{"d_model": 256, "d_mlp": 512, "vocab_size": 1146, "norm_eps": 1e-05, "attn_scale": 0.125, "bias": "none", "optimizer": "muon_variant", "batch_tokens": 65536, "dataset": "wikipedia_en"}
MLP neurons of a small language model. Each row is named by its layer, matrix (gate and up: input weights) and neuron, and shows model dimensions 176-239. Each number is 128 + 32 x the weight over its row's rms, rounded and kept within 0 to 255. A neuron's up and down rows have the sign that makes its largest values positive.
After each neuron's rows, "fires after" lists the tokens most often just before its 100 highest values on Wikipedia text that the model never trained on.

L2.gate68 [ 49 226 142 137 148 100 137 153 142 118 118 125  97 161  86 116 166 121 100 119 113  89 105 109  86 159 164 164 126 101 107 177 121  82  89 138 145 165 156 166 173 148 112 179  47 173  92 166  82 113  95  98 118 175 148 120 135 131 142 105 147 120 121 108]
L2.up68 [ 64 115 143 156  85 137 108 176 103 121 190 114 138 137 120 122 108 129 144 103 117 108 112 108 134 127  71 134 121 121  50  85 218 134 105 125 109 132 173 173  87 120 159  81  81 121 157 132 129 111 111  75 147 100 190 127  59 127  96 147 139  96 119 125]
fires after: " f", "im", " m", " g", " t", " re"

L3.gate377 [105  84 162 179 128 150 161 144 105 119 126 114 114 142  91  88 121 116 130 140 150 112 134 145 154  89 159 128 102 112 193 169 175 159  72  86  74  79 142 100  83 152 102 131 192 117  68 137 107  92 180  96 108 138 146 100 130 132 103 155 104 161 158 152]
L3.up377 [121 125 114 123 146 105 167 114 157 120 169 110  92 145 101 164 109 144  97 119 146  80 102 190 195 126 136  96 167 147 165  95 153 141 131  76 144  55  79 133 168 129  96  87 147  67 124 137 135 100 142  95 128 140 138 180 134 114 187 129 109  94 129 135]
fires after: " f", "gan", " o"

L7.gate350 [100 156 103 172  52 153  64 104 151 153 176 108 125 164 116  70 132 255 115 123 139 151 156  90  96 101  90 131 149 168 165 137 171 153 144 143 103 186  90 130 157 160 110 125 131 159  68 108 181  96 127 177 118 107 142 103 162 191 188 159 111 134 134 149]
L7.up350 [ 91 156  89 147  18 189  77 185 108 196 120 133 142 173 190  85 171 161 139  83 151  84 158  98 123  78 164 169 148 166  97 106 120 147 162 108 165 147 115 161 140 101 124 120 139 145  51 142 116 107 110 177 139 143 125 155 106 135 133 127 154  61 160 121]
fires after: " in", " s", " n", "orth", " In"

L3.gate423 [114  89 110 137 129 126 130 158  94  97 154 120 116 131  90  87 117 153 124 181 141 175 144 178  62  73 123  84 110 118 155 109 107  83 137 157 172 180 112 127 124 113 139 210 151 167 137 112 163 143 123 129 169 134  81 142  89 151  79 130 143 121  68  81]
L3.up423 [ 93 103 207 124 112 127 129 150 108 139 133 118 138 154 105 100 172 154 145 136 109 139 184  51 163 102 147 153 115 195 108 132  70 171 118 171 130 159 109 102  95 119 148 129 106 139 148 157 122 139 127 174 101 118 114 113 109  73 125  79  92 132  76 119]
fires after: " he", " c", "he", " a", " an"

L3.gate42 [106  99 100  99 171 136 133 113 162  94 124 101 143 117  66 130 154 100 187 120 163 135 106 193 168 170 115 167  85 139 147  76 133 139 145 148 123  84 107 126 161 102 122 166  97 117 126 173 120 113 153  86 239 154  69 175 132 115 157  93  59 125 114 122]
L3.up42 [150 113 103 115 137 144 109 115 148 105 132 109 156 153 149 152 123 131 158 144 119 138 163 154 131 158  99 155 167 126 121  79 134 126 124  54 146 117 112 101  96 145 174 150 120 128 107 171 123  65 158  98  97 191 114 103 154 143 141 204 145 121 108 105]
fires after: ".", " The", "H", " over", ","

L3.gate8 [ 73 125 179 135  70  72 157 152  92 125 117 174 119 171 129 135 135 113 130 159 156 112 183  96  75  48  70 138 101 101 152 160 186 121 134  94 156 134 127 159 165 136 105 101 126 124 131 153 138 117 154 170  45 113  85 110 169 154 139 142 185 128 177 144]
L3.up8 [106 103 110 148  97  28 126 104 134 111 106 137 147  30 120 127 135 112 124 142 123 107  85 157 134 144 120 142 103 178 168 156 135 156 114  60 103  58 106 185 162 196 103  70 146 164 206 137  91 116  72 169 115 101  65 129  93 147  97 120 128 107 159  95]
fires after: "o", " st", "ue", "ru", " sh", "e"

L2.gate207 [140 131 121  68 105 159 109  31 145 130 147 147 129 128 142 119 149 136 212  95 119  50 111 131 144 101 142 101  84 148 134  98 167 107 186 174 121 127 154 119 136 105 130 141 159 152 112 140 123 164 108 144 106 155 105 132  92  85 116 160  55 127 123 109]
L2.up207 [117 172 180 117 128 104 206  88  97 110 114 215 108 120  97  60 118 164 104 110  74 156 138 105 101 110 146 118  67 124 121  52  98 142 137 150 106 116 170 101 164  90 134  82  47 121  98  92  73 115 140 154 110 161 116 175  96 139 181 132 135  78  98 120]
fires after: " ", " ("

L2.gate96 [150 128 137 164 149 192 122 155 122 139 115 131 157 146 175 216 128 118 134 143 189 170 126 117 161  65 150 149 139 113  88 143 159  97 219 118 188 138 174 125  87 116 176  95 149 192 101 176  88  97 162  97  93 155 153 103 108  83 160 115 112 142  55 135]
L2.up96 [137 126 132  95 130 118  75 118  99 172 140 130 129 127 170 192 104 131 104 149 133 155 145  96 169  49 132 156 155 135 108 125 179 167 160  91 195 136 120 165 124  93 158 113 145 106  91 101 105 108 183 106 151 138 154 193 124 117 165 111 132 155 110  86]
fires after: "19", " Al", ":", ",", "ol"

L11.gate460 [151  96 147 151 108 117 205  80 178  83 136  97  52  98 125 127 112 192 125 144 162 120 111 146 105 124  72 124 163  49 162 126 138 132 159 118 101 149 160 205 170 107 152 172 113 131 158 164 131 135 159  83 145 109 112 135 124 125 163 131 112 140 109 175]
L11.up460 [175  63 130 160 141  98 139 114 112 123 201 158 107 116  73 130 161 161 124  93 106 151  92 114 122 148 116 157 106 105  96 106 116 142 134  79 181 106 116 137 130 112  58 118 101 119  89 121 147 139 137 128  94 154 135 160 113 187 127 187 165 148 202 175]
fires after: " M", " W", " m", " F", "om", "m"

L10.gate418 [144 116 163 100 123 166 143  87 159 109 174 107 124 130  99 171 154 152 100 141  94  93 127 175 141 109 129 133 142  84 161 116 151  91 128 154 107 121 142 115 151  83 145  93 140 127 133 132 161  97 156 181 122  95 184 138 158  98 150 167 112  52 118 168]
L10.up418 [128 107 153 186 159 161 159 128 125 201  84  88 136 190 112 192 156 100 152  54 162  75 142 131 112 131 110 112 130 128  66  90 178 107 141 107 148 167 175 142 156 112 111 141 101 133 135 123 132 162 122 107  73  83 138 112 139 131 112 170 112 156 136 183]
fires after: " in", " In", " as", " act", " during", " s"

L3.gate466 [144 128 183  87 160 128 122 143 167  97  99 112  98 136 101 156 211 131 133 202  79  94 134 110 154 112 117 137 114 109 103 124 185 168 107 117 108  75 130  95  66  82 118 123 101 133 139 142 140 122 125 114 136 177 146 174 152 132  68 161  98 117  81 103]
L3.up466 [116 156 126 110 106 146 148 142 177 123 191 115 120 162  80  45 132 118 150 139 131 107 152  66 117  94 112 123 141 135 132 136  96  81 151 130 160 116 111 144 106  84 137 124 120 118  75 172 106 163 128 230 126 140 116 114  63 134 112 131 178  99 105 123]
fires after: " M", " comp", "un", "em", "p", " m"

L10.gate190 [ 96  55 183 123 137 136 173 137 120 191 133 171 116 126 125 130 133 154 182 101  96  93 173 142  93  99 108 177 145  99 134 111 155 117 164 178  74  79  98 179  94  76  94 116  64 137 103 120 113 127 161 109 128 204 148 201 106 129 185  97  77  38 128 114]
L10.up190 [132 118 114 152 170 122 111 168  89  92 168 108 136 120 179 137  85 105  79 187 104 134 173 157 138  89  68 133  93 124 128  95 154 188 141  93 142 166 122 153 112 104 193 127 159 126 151 115  77 116 120  80 127 105 140  74  91 106 133 175 106  96 150 104]
fires after: " the", "The", ",", " a", " The"

L3.gate457 [ 52 138  71 136  66 123  91 140  92  68 127  92 112 138  92 159 144 104 126 148 128 124  88  93 172  92 101  91 119  70 156 130 113 105  99 176  88  79  43 125  90 140  86 132 110 164 139  82 148  75 166  94 151 153 140 145 156 153  93 124 139 151  72 154]
L3.up457 [161 137 141 137  59 155 135  67 149 192 146 147 106 122  95 118 142 147 109 121 107 125 134 163 141  36 132 102  90 191 131 135  75 152 139 140 151  89  72 142 105 207  91  76 102 139  95 107 123  66 154 156 124 189 170 187  60 126 161 173 166 169 108 179]
fires after: " a", " v", " f", "v", " A"

L7.gate450 [153 139 119 150  94 188  81 131 111 168 126 134 156  63  80 159 187  90 126 110 124  48 166 159 110 104 188 119  83 183 103 176  81 130 158 124 145 125 101 159 126 155 132 112 139 129 153 112 189 106 171 140 183 180 134 198 133  74 136 101 136 168 103 132]
L7.up450 [143 118 127 154 159 151  62 158 167 111 116 119 140 165 128 126 133  61 157 126 142 195 146 171 108 119  72 115 174 122  89 184 128  91 141 169 110 165 153  99 138 104 164 204 132  97 175 153  76 144 101 133 140 176 121 108 167 101 188  99 105  66  77 149]
fires after: ".\n\n", "==\n\n", "==\n", " the", " h", " m"

L2.gate266 [139 109  96 134 116 169 164  28 146 136 132 130 158 112 119 111  99 130 123 140  92 112 156 124 134 187 112 129 148 126 108 145 159 110  92 118 170 107 161 139 145 148 122 107 117 155 210  89 168 132  87 136 180 172  90 179 104 105  70 128  95 121 142 123]
L2.up266 [202  92 152 140  93  79  84 121 171 162 166 135 108 145 136 105 119 145 161 207 148  80 130 209 156 125 104 143 151 130 145 107 152 174 103 153 103 138 133 128  88 142 123 212 140 127  74  81 108 109 165 172 104 145 110  86 113 169 107 126 144 119 146  75]
fires after: "ro", "ill", " D", "D", "ir"

L3.gate331 [119  52 124  70 137 112 113 171 126 103 121 110 156 186 183  93 160 205  81 205 132 139 126 141 150 109 115 174 155 153 120 126 125 145  88 132 138 136 128 144 129  93 151 147  95 191 144 137 172 142 146 103 147 151 120  73 202 127 120 128 112 150 143  94]
L3.up331 [101 162 126 123 138  58 118 118 104 154  66  49 126 142 179  98 128 131 179 123 143 147  99 185 133  88 112 151 137 121 147 129 183 128  92 151 182 182 139 118 149 136 141 132  96 160 153 122 157 131 145  67 104 161 156 128  96 176 133 119 135 168 243 127]
fires after: "il", " C", " c", " bu", "s", " s"

L3.gate359 [106 122 110  74 162 124 146 113 181 148 145 148 125 163 125 166 176 121 152 128 103 175  87  61  92 107 110 121 127 117  75 141 141 190 125 144 147 153  91 108 167 118 168  88  96 146 111 174 114  53 173 120 134 132 147 144 139 174  71  91 154 122 121 144]
L3.up359 [ 93 133 150 136 113 151 127 129 114 140 175 125 129  64 126  59 105 131 105 115 149 128 108  91 177 133 142 141 147 137  76 171 139 168 135 162 158  82 101 135 148  85 111  66 151 114 114 103 148 151 149 149 129 113 109 116  90 111 115 151  92 151 145 171]
fires after: " F", " f", " ", "ot", " m", "E"

L10.gate324 [142 164 152 122 182 150 122 192 111 105 111 132  71 100 162 165 165 105 159 124  92 131 134 118 149 213 146 160 160  38 137 112 117 124 162 109 148 146 174 141 142 165 161  68 127  84 142 110 151 118 127 140 137 148 204 122  95 118 162 133 104 139 117 177]
L10.up324 [ 91 146  88 124 103 127 111 130  72 129 128 119 101 153  81 182 118  92 133 147 114 181 115  91 131 105 133 108 120 142 158 154 163 116 156  55 155 118 185 199 179 135 151 129  99 142 199 150 106 117 180 139 113 102 148 190 174 224 138 131 131  95 118 163]
fires after: "20", "19", "9"

L2.gate135 [116 110 173  98  92  67 107 151 142 140  87 102 144 102 161 132 158 138 125 164 157 167 125 147 118 171 150  78 130  74 144 115 131 115  91 117 106 142 122 150 132 152 106 163  75 222  83 177  78 113 138 145  87 144 105 112 158 146 101 111 143 132  91 149]
L2.up135 [166 123 191 128 144 104 130 180  95 127  80 176 152 101 105 192 102 124 113 130 106 165  92  80 123 119  81 132 142  80 138 134 147 109 117 122  91 130 141 121  95 189 104  97  80 133 186 108  72 129 148 130 145 142 110 193  68  66 110 169 106  65  81 118]
fires after: "ar", " t", " ar", " Ar", " T", " f"

L2.gate147 [128 133  99  82  76 135 114 113 134 129  91  85 111 125 108 145 134 174 163 106 105 115  81 181 168 116 125 175  98 161 140 182 107  95  91 142  88 165 131 121 121  95 130 174 103  90 174 118 118 167 108  82  98 152  70 162 139 161  98 148 119  99 125 115]
L2.up147 [118  94 103 163 144 119 148 122 120 174 148  88 143 130 129 161 130  86 104  51 123 105 122  81 151 118 137 124 183 121 120 161 136 121 129 126 139 135 164  88  83 102 132 173  91 139 156  60 123 103 116 164 130 127  64  68  84 130 126 186 103 107 127 125]
fires after: "ip", "ec", " rec", "c", "eg", "ear"

L6.gate226 [151 171 146 110  58 161 181  99 109 140 163 101 137 144 167 175 146 102 157 165 137 129 142 136 161 104 134 110 131  93 128 145 113  96 143 151 128 148 111 102 188  70  97 133 137 102 144 133 100 152 176 223 102 153  50 136 176 144 123 199 112 150 139 115]
L6.up226 [128 154  36 124 122  66  71 140 140 141 114 124 147 122 138  71  89 205 127 128 134 129 170 102 118 158  67 156 144 114 125 122 154 103 129 146 137  97 127 145  97 120  82 101  46 152 119 143  94 189 148  95 139  82 103  94 122 104 158  82 141 135  76 188]
fires after: " |", "1", " ", "il", ".", "2"

L6.gate340 [122  75 150 121  60 127 163 145 176 160 139 150 143 171 144 160  83 125 107 130 130 201 126 157 150 134 134 149 128 131 154  88 164 150 115 138 152 107 132 115 173 141 121 162 116 151 163 153 135 191  95 149 177 109  94 176  42 165 116 175  93  93 158 132]
L6.up340 [121 107 191 106 142 133  93 188 166 124 127 146 139 146 153 132 106 139 102 107 199 171 112 112  95 155  97 152 127 117  92 134 203 144  89 176  73 128 155 108  96 100 180 131 154  66  95 129  76 127 151 184  78 108  75 193  87 116 169 131 149  87 155 109]
fires after: ".\n\n", "ing", " |\n\n", "D", " D"

L3.gate74 [103 119 129 129 144 107 108 136 126 132 153  68 176 169  42 104 101 156 131 188 119 115 156 150 113  97 134 159  89 148 128  81 143 165 108 116 121 116 148 104 114  90  95 163 118 149 160  94  86 159 124 142 139 183 185 101 137 138  81 104 115 103 130 129]
L3.up74 [ 77 172 116 131 149 113  95 104 136  98  82 108 130 159 104  54 133  94 141 183 115 119 159 175 107 166  87 170 112 148  97  97 133 116  81 143 177 118 111 142  97 108 155 155 145 138 122 104 148 135 138  90  61 116 102  90 134 151 154 151 167 112 135 101]
fires after: "ild", "al", " c", " s", "er", "qu"

L6.gate214 [ 69 205 127 118 119 124  70 114 142  83 209  89 122  79 161 167 114 112 189 192 120 112 151  44 147 112  93 112 175 153 101 184 106  98 104  87 157  67 129 115 118 187 148 103  83 125 134 102  67 113 117 199 155 137  90 134 137 139 124 148  83 142 155 146]
L6.up214 [134 148 115 137 134 154 131 146 204 116 128  96 150 114  85 176 113 170  80 141 112 124 130 160 125 132 118 117 153 143 142  78 122  73 232 117  69 160  97 141 108 105 121 124 147  91 105 156 106 111 119  94 160  96 121 180 134 149 108 107 125  73 120  97]
fires after: " pro", "ri", " Pro", "ro", "i", "e"

L7.gate422 [128 119  57 125 107 140 153 134 147  80 148 109 156 151 143 165 124  92  56 148 128 150 113 128  61 119 150 157 196 150 101 148 180 181 173 168 144  93 154  57 113 196 127 138 174 153 151 104 140 164 131 150 131 127  80 133 122  94 108 129 135 143 129 144]
L7.up422 [110  94 128 202 112 144 108 116 144 132  83 126 121 108  91 124 137 125 154 166  71 127  99  97  85 124 103 153 142 103  75 146 154 161 114 129 126 116 126 190 144 182 140 149 136 160 128  66 166 126 152 109 152  96 101  96 149 202  66 160 165  99 169 148]
fires after: " f", " F", "f", "rit", "m", "e"

L10.gate269 [ 28 130 117 146 153  88 167  94 117 122  98 110 110  78  78 104 135 173 155 113  92 157 123  82 119 103 117 114 174 110 122 142 132 126 122 172 149  83 144 153 134  38 140 173 146 144 136 189 103 153 192 172 159 131 207 147 100 107  43 128 132 146 161 101]
L10.up269 [ 71 133 141 238  91 184  72 132 119 141  99 123 103  90 116 170 129 154 197 132 124 130 149 111  89 114 138 103 181 113 125 155 105 106 149 116 121 144 169 113  84  87 169 110 154 143 120 132 150 181 140 118 121 167 184 135  81 137 160 146 192 119 146 132]
fires after: " ar", " p", " d", " Ar", " g", " c"

L6.gate202 [149 153 129 104 126 162 132 189  80 125 167  58 146 136 134 145 114 123 110 128 147 124 143 132 138 101 146 112  83 136  82 166  86 176 107 113 238 150 102 189 153 100 133 158 160 113 116 157 129  78 134 129 130 158 113  72 134 102 127 103  81 185 128 123]
L6.up202 [117 126 110 125 179 194  78 107  91 140 164 155 161 148 136 133 134 112  70  95 141 143 140 113  66  76 150 139 140 128 101  71  94 111 122 149 106 114 147 142  92 162 177 117 119 138 126 160 148  92  71 143 118 113 106 150 188 176  29 115 111  88  83 167]
fires after: "\n", " is", ")\n", " /", " ", " was"

L2.gate46 [124 125  98 118 107 142 206 124  93  99 117 142 169  82 130 159 163 144 118 137 168 125  42 165 126 106 132 137 152  92  35 158  93 170 101 100 157 149  60 118 146  77 140  50 142 112 100 157  92 170  81 174 156 142 136 151 143 105 160 160 134 153 115 194]
L2.up46 [ 94 102  83  90 151 157 182 179  89 151  98 198 143 167 155 149  65 176 156 118 126 123 125 112 153 106 208 128 103 128 106 142 105 139 202 161 141 140 117 101 163 175  94  78 137  74  85 157  84  88 151 135 129 107 139 117 151 156 138  71 107 196 162 102]
fires after: "\n", ")\n", "i"

L3.gate211 [120  79 172 187 146 102 162 149 150  76  76  93 146 179 104 118 147 100 145 128 110 149  90 158 108 140 133 186 207 207 120 148 144 130 103 183 143 149 118 131 124  95  80 131  69 107 101 102 175 193 127 149 137 111 130 111 158 113 112 190 142 137 165 131]
L3.up211 [163 120 161 149 118  50 111 132 115 106 195  89 141 122 115 109 133  86 173 155 159 102  83 154 120 110 156 127 118 145 134  89 137 138 139  40 206 146 120  55 111 169 106 112  12 171 104 152 149 132 161 126 148 122  99  41 141  87 146 144 114 172 107 112]
fires after: " I", " def", "I", " l", "e"

L11.gate198 [113  91 137 127 128  81 122 106 209 118 123  95 167  88 112  78 106  87 167  91 165  98 150 105 115  62 101 130 116 170  89 199  63 135 127  54 120  98 148 145 125 104 143 125 106 150 175 217 121 178 137  91 106 160  80 130 136  97 141  76 109 147  39 106]
L11.up198 [111 180 206 161 134 120 106 140 148 121  88  98 119  94 109 171 108 125 105 141  99 139 130 213 183 172 134 153 147 104 105 134 155 149 177 133 108 142 118 177 152 152 143 126 136 111 119 151 120 131 141 127 174  73 109 101  72 124 150 178 150  75 151 112]
fires after: " pro", " d", " Pro", " and", "ack", " ed"

L8.gate168 [ 86 150 130  92 102 121 121 160 123 109 181 110 159 144 157 126 169 140 166 188 111 112 140 125 107  95  86 166 114 101  84 130 122 144 103  95 137 136 129 152 166 161 122  74 109 139 196  46 124 105 155  90 123  56 156 149 122 148 123  63 116 130 148 149]
L8.up168 [100  73 137 129 152 122 117 118 148  86 135 117  64 132 132 139 127 132  87  79 137 137 132  83 145 125 175 116 147 125 139 156 149 169 137 169  59 126 130  80 129 161 108 118 132 162 109 177 141 158 100 147 110  96 112  72  93 167  64  75 146 147 157 150]
fires after: " f", "-", " F", "–", " g", " pro"

L12.gate324 [136 165 120 190 155 184 121 151 169 145 152 154 109  97 148 113  93 175 141 137 138 105 146 107 161 107 155 172 189  69  86 110 108 137 132  79  89 134 100 136 142 160 135 147 138 151 130  97 150  98 120 172 186 146  78 133 152 149 126 165 152 140  74 157]
L12.up324 [ 94 155 123 140 124 140  72 146  76 183 162 106 152 105  99 100 111 125 123 127 133 120 105 104 108 108 143  97 137 104 125 103 157 157 149 157 135  89 107 114 133 149  60 137 176 143 124 114 115  99 126 107 125 137 160 131  98 177 178 114 161 100 118 101]
fires after: " d", " s", " ", "z", " n", "one"

L6.gate57 [106 143 145 115 174 133 100 181 165  58 146 180  99 123 100 158 108 126 124 159 152 147 107 150 107 118 164  99 106 153 109 156 170 128 126 109 109 149 106 140  67 137 144 144  97 143 182 132 141 118  89 110 154 146 124 146 169 167 146 128 145  55 117 126]
L6.up57 [126 120 131  70 131 141 141 156 184 134 123 181  99  57 116  96 182 128 147 153  71 112  90 120 129 183 135 135 139 122 167 138 152 129 185 128 102 137 105 146 150 145  85 118  92 138  88 102 133 127  90 108  79 142 146 141  16 120  99 142 144 169 130  74]
fires after: " part", " M", "ed", "it", " med", " m"

L2.gate191 [101 131 130  92 126  72 133 113 159  95 130 100 109 145  97 124 169 158 103 157 118 101 150 126  87 125 122 127  79  75 121  77 101 155 122  95 178 132 146 146 170 127  94 100 122 143  71  72 112 192 118 148 150 157  98 145  32 104 134  63 106 130 148 130]
L2.up191 [ 77 156 133  85 179 172 147 195 131 115  87 164 118  80 163 110 148  85 118 139 129 163 147  78 148 134  96 103 125 142 122 106 129 134 105  87 138 145  67 145 127 101  95  83 144 130 121 196 152  90  82 165 139  83 106 111 115 102 130 135 135 146 106 210]
fires after: " m", " Ar", " M", " th", "it", "r"

L2.gate76 [104 135  91  98 140 176 164 111 177  41 174  88  84  96 165 179 176  84 134  89 229 120 104 146 156 116 132 168 136 131 181  93 158 134 154 189  90  83 129 119 150 123  72 132 136 134  98 125 107 156 192 153 209 130 125 118 118 141 127 131 142 117 108 109]
L2.up76 [163 140 160 137 147 139  96 171 135 119 104 119 178 118 124 109 120 118 111 159 131 120 148  66 137 131 107  71  79 149  55  82 100 119  70 126 130 111 133 183  92 149  49 206 111 142 167  64 181 133 107 104 224  98  88 144 153 195  76 104 133 193 132 143]
fires after: " M", " m", " F", "m", " P"

L3.gate251 [158  94  85 127  96  32 128 116 188 141 135  84 167  71 146  82 131 151 153 116 141 154 129 129 112  90  91  77 114 163 162 145 130 113 138 138 146 109 141  98 129  55  79 163 121 137 175 117 142  96 157 125 148 134  99 145 101 116  92 129 113 115 150 118]
L3.up251 [170  85 118 156  96 152 148 143  76 105  78 148 132 149 126 143 145 144 158  98  70 161 115  67 107 136 105 154 142 180 111 128 118 155  63  87 143  43 141 143 149 126 134 132 106 170  99 189 111 201 119 118 136 116 145 104 138 117 141  85 165 118 125 107]
fires after: " c", " C", "au", " d", "al", " a"

L2.gate297 [ 64 111 148 136 116 103 131 168  85 138 126 126 149 205  94 123 158 146  79 118 139 126  84 111  90  79  88 149 121 161 160 115  78 155 135 120 142  94 101 139  92 100 134 157 108 137 101 152  78 125 126 100 113 111 103 107  81 107 142 137 168 200 102 148]
L2.up297 [ 53 143 158 166  76  94  57 143 176 178 109 152 169  98  79 141 102  97  86 101 102 157 128 127 179 125 111 137 171 214  92 111  96 179 109 131 136 149 107 121 105 133 145 133 169 111 155 152 113 140 123 187 131  62 129 130 102 185 144 108 136 136 144 104]
fires after: "e", "ri", " t", " H", "and", " sh"

L12.gate298 [ 84 109 136 130 119 141 155 132 172  55 156 104  93 143 168 163 119 138 120  40 145 165  69 132 125 126 119 114  74 127  84 164 168 185 129 119 104 144  98 141 172 106 125 165 153 134 124 170 137 160 193 128 138 142 175 153 131 186 102 106 125 171 121 130]
L12.up298 [145 139 109 210  74 120 124 103 149 138 138 123 128 136 135 126 124 158 120 118 103 124 112 136 141  85  92 162  79 138 142  95 132 154 117 123  72 112 119 159 173 118 113 150  96  90 108 138 114 169 144 118 142 168  97 169 148 165  92 153 144 112 100 110]
fires after: " |", " m", " M", " s", " e", " w"

L6.gate135 [147 155 174 118 137 134 108 122 148  48 101  74 115 125 139 120 143 125 154 147 120 181 121 153  52  99 109 143  30  90 150 107 113 105  81 119 137 149 124 109 181 128 105 102 170 134 138 165  97 171 127  90  87 109 136 161 148 131 129  76 112 186  94 107]
L6.up135 [128 173 101 138 107 147 137 182  96 156 191 181  68 147 111  71 147  97  76 154 133 201 108 112 117  71 142 171  81 134 136 101  96 152 142 128 101 144 130 135 150 119  93 102  67 100 168 185 116 174  83  82 137 108  67 142 139 141 160 122 151 150 134 128]
fires after: "m", " M", " m", "r", "er", "ro"

L12.gate311 [118 112 128  68  48 157 141  96 143 153 131  81  64 142  95 140 140  97 120 102 108  69 139 117 172 138 164  72 123 108 132  64 138 158 157  98 117 180 172 133 113 128 156 157 162  94 103 137 125  52 126 158 125 136  96 129 165  90 132  41 150 119 170 148]
L12.up311 [196 103 111  58 165  67 163  89 108 139 114  82 163 149  37 158 103  90 176 127 131 201 112  93 147 162  89 121  95 137 103 165 117 187 139 118 116 145 126 146 222  90 113 119  84 108 147  60 110 143 105 100 157  91 121 168  87 126 190 128 115  91  97 165]
fires after: " ", " and", "–", " (", " was"

L2.gate391 [163  88  72  68 143 174 106 158 111 159 179 134 157 152 161 174 121 153 145 134 100 154  90 139 150 119 116 155 144 145 144 170  91 149 118 115 121 145 114 116 179  29 173 124 188 106 112 136 122 146 130 150 140 136 154  75  99 134 142 132 178 138 167 148]
L2.up391 [137 137  73 129 129 130 125 126 126 121 136 172 142 140 175  89 107 144  89 110 205 112  78 106 103  78  96 132 129 147  90 119 116 104 147 166 143 144 102 107 100 108 138 167 147 114 109 153 126 102  69 158 104 112 163 112 126 200 144 172 186 146 133 121]
fires after: "\n", ")\n"

L2.gate300 [140 111 104 117 139 175 133 150 133 132 142  93  92 180 136 173 176 138 160  90 122 128  91 126 142 149 148 120  66  55 155 138 139 105 105  91  95 110 181 131 115 122 112  87 156 104  86 139 149 114 123  84 126 123 172 155 144 152 117 111 102 131 126 112]
L2.up300 [ 71  69 111  80 147 151 138 162 117 137 163  87 144 101  69 147 158 148  85 140  96 141 154 166 137 151  71 100 151 122 143 121 169 128 107  84  98  97 134 115 122 143 120 122 148 138 129 153 133 140 126 150 191 116 143 193 119 121 113 124 138  93 137 110]
fires after: " F", "oun", "ther", "her", "in", " f"

L12.gate366 [171 111 156 200 139 125  97 108 169 117 125 101  92 110  70 135 168 158 114 136 124 166 113 101 117  65  50 117  81 145 104 107 139 172 157  63  93 147 139 179 194 147 117 152 167  73 119 102 123 178 175 129  90 111 115 143  80 114 120 132 197 114 128  89]
L12.up366 [117  95 172 118 102 139 106  57 142 123 156 101 108  95 129 107 146  91 119 122 173 140 184 141  97  93 144 126  89  95  37 142 160  66 156  99 107 168 105 150 163 161 160 121 163 115 178 163 189 162 152  92 114 146  81 109 131 125 127 104 141 118  95 107]
fires after: "est", " de", " was", " d", " |\n", " cont"

L2.gate464 [136  45 145 167 192 179 123 182 135  61  62 152 148 151 136 142 100 119 123  90 111 137 100 169  91 117 137  78 178 171 147 157 134  96 141 104 163  71 145 110 142  90 162 103 102 153  73 107 140 138 131 137 124 150 114 116 143 196  99 180  94 186  88 193]
L2.up464 [ 93  98 114 157 155 128 155 128 113 119 122 166 209 147  45 186  88 111 119 109 146 129 131 165 155 158 106 100  90 101 158 100 156 121 123 210 142  99 118  92 173 102 128 110  84 125  78 124  71 154 121 131 124 148 111  65 129 119  89  97 120 149  70 131]
fires after: ".", "iv", "ov", " I", "I", ","

L8.gate293 [116 135  93 111  72 161 152 155 227 110 104 104 101 127 121 124 139 156 107  91 169  98 149 128 105 115 120  97 149 131 113 120 139 171 160  82 127 150 200 156 156 104 170 149 173  77 106 138 163 148 149 148 115  91 214  65 146  80 143 170 112 131 149 180]
L8.up293 [118 118 107 106 116  91 165 178  89 148 161 125 108 156 143  80 112 101 141 141 182 141 129  91 138 152 108 157 125 169 123 159 114  86 114  96  96 135  75 110 172 199 111 114  99 153 179 143 157 116 216 131 103 148 103  96 137 156 170 173 121 165 124  58]
fires after: "est", " st", "st", " cont", " end"